Weights of a small transformer language model: MLP 1088 SwiGLU, vocabulary 2048.
MLP neurons of a small language model. Each row is named by its layer, matrix (gate and up: input weights) and neuron, and shows model dimensions 64-255. Each number is 500 + 25 x the weight over its row's rms, rounded and kept within 0 to 999. Numbers have three digits each. A neuron's up and down rows have the sign that makes its largest values positive.
After each neuron's rows, "fires on" lists the tokens most often at its 100 highest values on Wikipedia text that the model never trained on; "fires in" lists the words (lower case) most often at its 100 highest values on Wikipedia text that the model never trained on.

L5.gate503:527573457512467450507503497496505516533518492472500495461493446502539472505470499474509463511500486490475468506479492475533501490533510468555504503542479516498523479462499482493478501486524509506525495464537491521512468456511508492565479468498448449518511525495421522502511519514500497542515459499503501519500476522533470546532508527545515535469473490488525507525547482485537519458505495510509520521500528502513515512534524553506520498483495540494473476506514479462538513498510496494511486530493484566524505478507502491526499473506527515463496487464481489487466479494514534516
L5.up503:461524484558497490515507484528536480555478510514503469485492483488490493478510507496467522490523505515500514491465492500508498527478512444555495501506460492482463435474489467501513512511523499497546548536479506481510507472512522458513495533525503487497496484514488482542482509502453501498505502481483500503504519489493518516519508459512447504480502537537473538511503547511523468481460518544499507500535487486465525476459514496472558463465498493513488501511508518507533512492512504486503514486474469534533510506515534520484485461501471510475510506501526524473508489516467489501
fires on: "vision", "iv", "o", "ular", "log", "le"
fires in: "television", "festival", "radio", "tv", "popular", "archéologique"

L8.gate162:504507515478507499522499509485552492492496531535483532469460525488507490427540507520533504514488509473526503565489447494478574531485515472488471546506534515524501473454488491512497503531481499510516525480483540513502495490496517497558505492446523529489505510511479522529514517506514473510495463495514536548514487546491494503508515551510496531480484525532517508528466491487508540489537517508522524483478521470485487528506446502559455496524512504514467524514492485523497478511509506484484478517512492523508497511506459500493490479479522457470506484497517510462516485526543507453
L8.up162:495508532548511447499504459509476491468518514488465496553496507499473441506496525499486517549498467462458476528482470512511525496451472513492514504491515506504497514524513475519484477518487479486517485517486485491498500488458511517486534507507465557531502507478476483515586491467467454447493506539514501531533506470449477527518491538458494530467449519484482501521483486505498525531489516488521530500460506510481503491514525515493524511524466487494539497510478508471497498477555536516494504524505499545568508519483500474481532497477507480499494535534472533485488537481477542480
fires on: " to", "ed", " as", " would", "s", "ing"
fires in: "to", "as", "would", "decided", "joined"

L4.gate511:472508517519506486505505493518479481467499489459488467494458453479525512506490503497509501481474506445501555524499500508520501502490507474435506460499489476529486489495510513538520507539508456521511502480469508485482486474494542508522542517504463526520488516489466521467478479500493501518513507518494485510508509499492470465489498528528501471518495500486535475490510523535480506468493493577514516461503477508475467482468534556511518510554504530489479541489499491465509492483483507500481482512539511505488514507511501515459513489446509524491541521476488484520500486509516546501
L4.up511:534483511536502525491529478468487489529500522511512436537491497536534489487500471508520520521466497515467545528509462512482519464465474486461475498490513504493484509514509528508512469504503446510479544459488506494466477472468552498526493453525480516522461512491448462499522518488430510439480468499495507504527505497508470519518479523529497533522497523521459522507453483493504522488527565527518550469508516477496519488524489544482535476490485575507470452473498452481477540453521541464469482472532522484494499514502477494499505498513501514512485509436496500505529476490485518508
fires on: "ed", "n", " also", " to", "te", "ing"
fires in: "also", "to", "then", "reached", "attempted", "continued"

L10.gate571:507531515520479519489529524506487502448507461520477510463495532464521536472511477458502530470506476519495527533492474539519469495483492540504499480496490557496471529555477450525455506495516518519449528493502509519471504497522530526554551495499496454517469547468458481535527471490489518497525459549500475520494491489484517480458509450503497464487494486496445511502535527513514505501494523485475507572508531487491518507508474510497519489512468508498491513527517505485512506457489479475506516538489501489529505504499541502528494477486478525489467503466466503509522484517501510526
L10.up571:538529496500535534458509493509496496509486546498510502521466513497470504537491496484457559510479522513511535525520461521465466489517540512518483475525472480540487487516508495490481509481520476515499503471443484479502522503521479491489520496459498511449461497532464513504505508491472538454487479476527492515515517523486467545547524534485506474495517463485472483467484515499520502428501499495469555495488494481477494476519495472508515571477478502535560516514484501503496502502464479530501468537476468497513476532532509496493519487434496490525497513514427533532512509480502488449
fires on: "se", " other", " some", " most", "ome"
fires in: "these", "some", "other", "most", "both", "many"

L8.gate983:515490531496466494506513504473516530502455489510492482475531479487485494520491497519524522477522490479532497498538495488484501537504542490449490466520494500482532548497510520491514507471491496514438467514485516469475539524500499497487488522529512529482497533509520479522525486475509510523489464510480546499507523536456494469521449470448482517442506503505504458518474527518525469527454546550541490502499414500468465491486491550484530509508549506478487502532542486499471477499467450488514512552508540520491460457505477520498495526478461490454483508508445481543481525477463503512
L8.up983:531532505438513524532530495502510482471503484510499482516518464471481462480539509482504556464462535488490488489504479504482478489535449508517483522517508496523483470481485529518495520488476497474508499469474465482512518493542502456501523507502525528490485526477517508507488494540537438491491484496516471518484555504469536498495515511481507468515491499537471530523524532508489495507515510534506490495486493461449491458499504524498517543462519536452485500474513444520525504535499485473510471495461499546492519495504507517490462480480504512507586469461429467472523487477455524520
fires on: " It", " She", " she", "he", " it", "t"
fires in: "it", "she"

L9.gate686:504510498518534483490520548459516488515497452493453475488496513510506540481485488526522556505500477525490514539440454539481466498521491489537550473478533529495516478522506522457504521491493492521477450504511475489480473508484502446480506512490512520484523474496533495529452525519504528549461449534514493488494479502496488483504539478466532455467514470486523520492527519510484488501503524519477484514494479488482489517498486499504471474458556490520477484478497488513540528482522480484477518457486519522509498489476489498469543475526487447505498509474517461462512521492481488527
L9.up686:537509501489506528493521505494514515504526504519546519461456540547499512478476488528525472516526523507512534473469500484488543510497486499530521494489510563483541515536457496474477516475515485493464472514496536533499452509522538475474535444499524481507462491487517436441490521480460477505478511504478527519462466535513476502531472545539513532476473497510516493510531553515495515503522480557548486510499498495471500493465465489500533484503472492490495493502497499530519490470486482490527504442499541476477495474470472543524507489472483508504506518460525468463525474543492507501
fires on: " a", " and", "ical", "s"
fires in: "a", "and"

L4.gate134:491511490477489540570515507518510538526520501514483491480502506535473519460482523512496470533495468520523504518504485485514476517465518524449470530466467471517468475472496481524511452510443468557460522554511517500471526479477483531516486526532516486491516471481489470545559531498498454541513512485531505528462499486470473474500502527509527518500514525470522487501464505516520487533473506517475485516482519493534472560525497544478491508526479508508473464487486492467499486501457460524532511519526507513511466528490515468494520472565466533494515475488538485496490474531479498500
L4.up134:487515528483490488527491507538516535461491503512509483468475532486508467485546481490537521478520492502509485511533496486502465505496490465490570523502534555536498518491495464552500501512463550525487490510481488507461498507490476527519496505520537526473505448470486512509434514479461491514481517469500478505473487514497537526479495551468512510453512452495490451513491455498492498498498503541500520494482525494502446507508476470475523470497464544479509517509515510524498467486446463528505466497515519514496466481520534465527510483499482508529515521498450484493491503502476481508
fires on: " a", " the", "point", "ant", "it"
fires in: "a", "the", "appointed", "lieutenant"

L8.gate1026:445510483525558525525491480478489457536483481457540502484548492506495543507516462473500464539512492492491541477510549508513493524468493495474476512484519529515475497514490512481505509497497498474518499469524481507479527483465464523553480488532487510503494510498574469512500471500467453466508502506511482526465472475482495523514520454515471446525466479514508469484519504499518515512485491511522520447463482496556548522471524503486494481545537476448500505465477525463476525529529504502504515511465497515487491477521488493500497505499472530520527485535475506496519496494541485480
L8.up1026:493495492507507469521438471493471524503502504522493482516519444520503493536517486505461499494530513537486513505481502520496460510528490489499510522527555497495515470540493518506518445519507501534519464466510507513502485451479511475496451482463464485451478488521541512502524503534473470474488504530522571492465537526511501515481485511519483517509519513478480517517471491501501488516544492547483499496475473513529516508474526532529497472511492531520467532510478488533518463512494479495485488518501553520503529538514519550475511492550502446528509480512480494534499572476454489520
fires on: " with", " in"
fires in: "with", "within", "without", "in"

L7.gate1013:492517427494500490452482490500518483506509467476541511485519485539521503496508513495527501527480503509531536517511502477438468458516502456475492506524537493516487516509480514549487500506466507472524511484514467495518518515492484468479488501532476498521472493510517502500528526493523513496510488484484474530507474515513500598523501494485510521456512537486531507523512522485514482531485464523554511462537470484455471520504489527493526506537494484455483523510497499471533456494506466511519463469477497583524458541468445507534466552497481498525509503491504464502551500464463512485
L7.up1013:563524466493511492501483462479468583521459469526505530515477501493549478516527499505467455462490480499531501544509469493488529517541482489453544439533517531498507520467494471527513524532457487511485495502512501556476508499489491506524474491522512516513489508505496535506510518491518476499516490480536493481509521498487524526468557523521499493561456541496490526497511503540485465493514555523503484479478464503466500500529533517509505490519453510485435520510494473482501506516502512530500527508524490533509496467465537489511462473485522459515524547509480460521532520533481547491
fires on: " it", " It", "t"
fires in: "it"

L10.gate990:499515504525519507498510465536518548493448513502494483492482497496501516517515501512490494561528530496494487517491490508505515463495475485536527477499483517497544426523491481483481509474530496525474484506485502510547494538497470508504520546516497451518461541559463475523494506503446466523491495544500458521517504519521463464468460499510471547478480457523498512538504492503515534506453546523506524539512508504483471489509512496498535487505503507491469491504522473465506489467485448469489500493447497520496525487429521508492477490542496507512452531484532514444521483517508452482
L10.up990:511449506492511504495486459526507505508455543450531481495506518497501524533458458518468500528486523539502498512511500483488490433493498471503510481493440493516473525477484482505547524467510505519491523458464483517532511483538545515473547465468524518501541521511474530498476523456547447481495500503520496484509521502502511497548527475519528563497534510516513498496516504476509447483505496471506518482523502497496499471510469503564460492521479512516502490506499479479500466466445508474513521506516534519521523494513528501518476554510518490495511529568509542489485517490492523487
fires on: " some", " many", " of", " most", "ome"
fires in: "some", "many", "most", "of", "several", "other"

L12.gate606:517508486511521516537527514465524447458517491482480507510498483559520523532529487474484500509491517510487529453503498470516505549520483477528430520455499547480534480515492540519528498516513526481494460521460458488483512500484543512490482449511512555526491472481460474500508490469476529468491542557499511538542478527487482463528468453482465505509481505513465479490511484491482504469498518455527488521468505537531541503512530512508470500505511556516529521532473454519488443490535493506504556479481498498482477489489490498480514457504499478455496514515503479523508544530483491481
L12.up606:530455521537481507534475495526506457489491539488487474477534509514506484529460497526445495504474483498512517514520552514468468520501547483501473471490510486465534505499517497460509503477537553512528482488523507492520488519552519515501474483494489501468511478487491525509502530486486459517524486503536528537492512520498514493498472506485530523538443460489413518500469533473453484500497515552444566511477517478471518547505523493528547473499481518546522521469528462496512481510532487477506537442464472512496495486493491512501480459553499504521508513509444493498479510469490496521
fires on: " with", "With"
fires in: "with", "within", "without"

L4.gate840:470468513512501513518461486451569458486440461489468501472491495517509499536487499483531535483534453478557473518518468450482513477453527487529545533487518519501515527529480494494471483472477529505485527458484487459526493492506506507537505504509484492539524492536509499529462494461512532450458480522487502487506509484501515508502470512515511489488530508489494508518508546469477479463461502515528525522538490476498441515465479480501518520461511491515485452528478463494489499497496501481516498485513487516462512500508497501485483465532453498523484495520493499513492489514509524502
L4.up840:503491513455511492482483502495454522494541462499554535511480479480484509509533488468496487472529486545531506533475506509491452507497496497508534478500549509509576512528491484484492542530496491492479469483516455522466554429543496493509512420508534479488550508507469482490500519521469512516498460491491515523522471525468523477494522516511543486500522502521504511474527514514493510537481565525493548527536505483492456543516469502539471473481511532492475495513488506505530488510515479465462475490536495483505486515489482520517504515467530485538514514508509462486499468505487532538
fires on: " and", "und", "d", "and"
fires in: "and", "london"

L4.gate855:518504552514505481479534475501495529487516531487517447518523521495539483504480445518479468500496468522502487515531525462519497534482498540509484470493466468534516481493540514552534504515486513504490490497543448546481528509473488503484499549495502456502460496549515486505500506539532521485491493479485500508467508493493528503445539491478526527525501522538463487505502507418490519485502513522518517491522482542462523491492481483519492459495502513505481522461451486529464512463526459499530494469512518500537503546514484474512473516517499459507473538522497498462513495504498474510
L4.up855:504551554488466428541522454489546527522484473532520456474536523455495511494507464520498499434519483521517499533477514500490466529481526516523540518499527502522484511485489502505497512540470520459522463490491537513480479492511462505544500510465482504506535509514497508477500530470536498490461441535547503523501478483539503494526480493468475533512538514488507511474498485484470504495509501528505508477492438471484490487508473479549459489522516530490528464526482503501525464485529493537480492444496465535511480519539515507505504523507500484519512510532502500499494504513507470481
fires on: " m", "le", "ner", "k", "m", "n"
fires in: "m", "corner", "athletics", "median", "bank", "athletes"

L4.gate528:488477504490510494504526496492500504536478432528484528498495543539509523467512524515448472472524506525517510507510449521488502506494516484489521516511483532474493516499499455524489531504506491495502515507486460506501472472456467509492518474486507516474495452512508489463528515484460501505470463471538513502476519527485494455471457525506507470496525490490486505494459503504530476479521541507491507539505500479496496583526507494520519476483522532522540460493445480488530473515474489485525477474492493525493510490498516555483556517487520536512532556494518518534432504521491494484
L4.up528:536498482469529456553511525515497511477522461527530487503489509512502502481481491542538521485496504511490516490520509508516521473447521509498503517509504536527512488504501484504499542506508489491533474494469488524455497501484487465488530523487492499520521502523476497537493514490511488467507481517533508520481491506466508460527523540536536491478537525463490503489539493508527497498529504500449474537479442487527498527549520494505510475511486514489461495513497458443495501491540480490503470441534505519500558536516544497526559510523514493429473479520515498507542508538495451494
fires on: " a", "point", " an", "ell", "serve"
fires in: "a", "appointed", "an", "intelligence"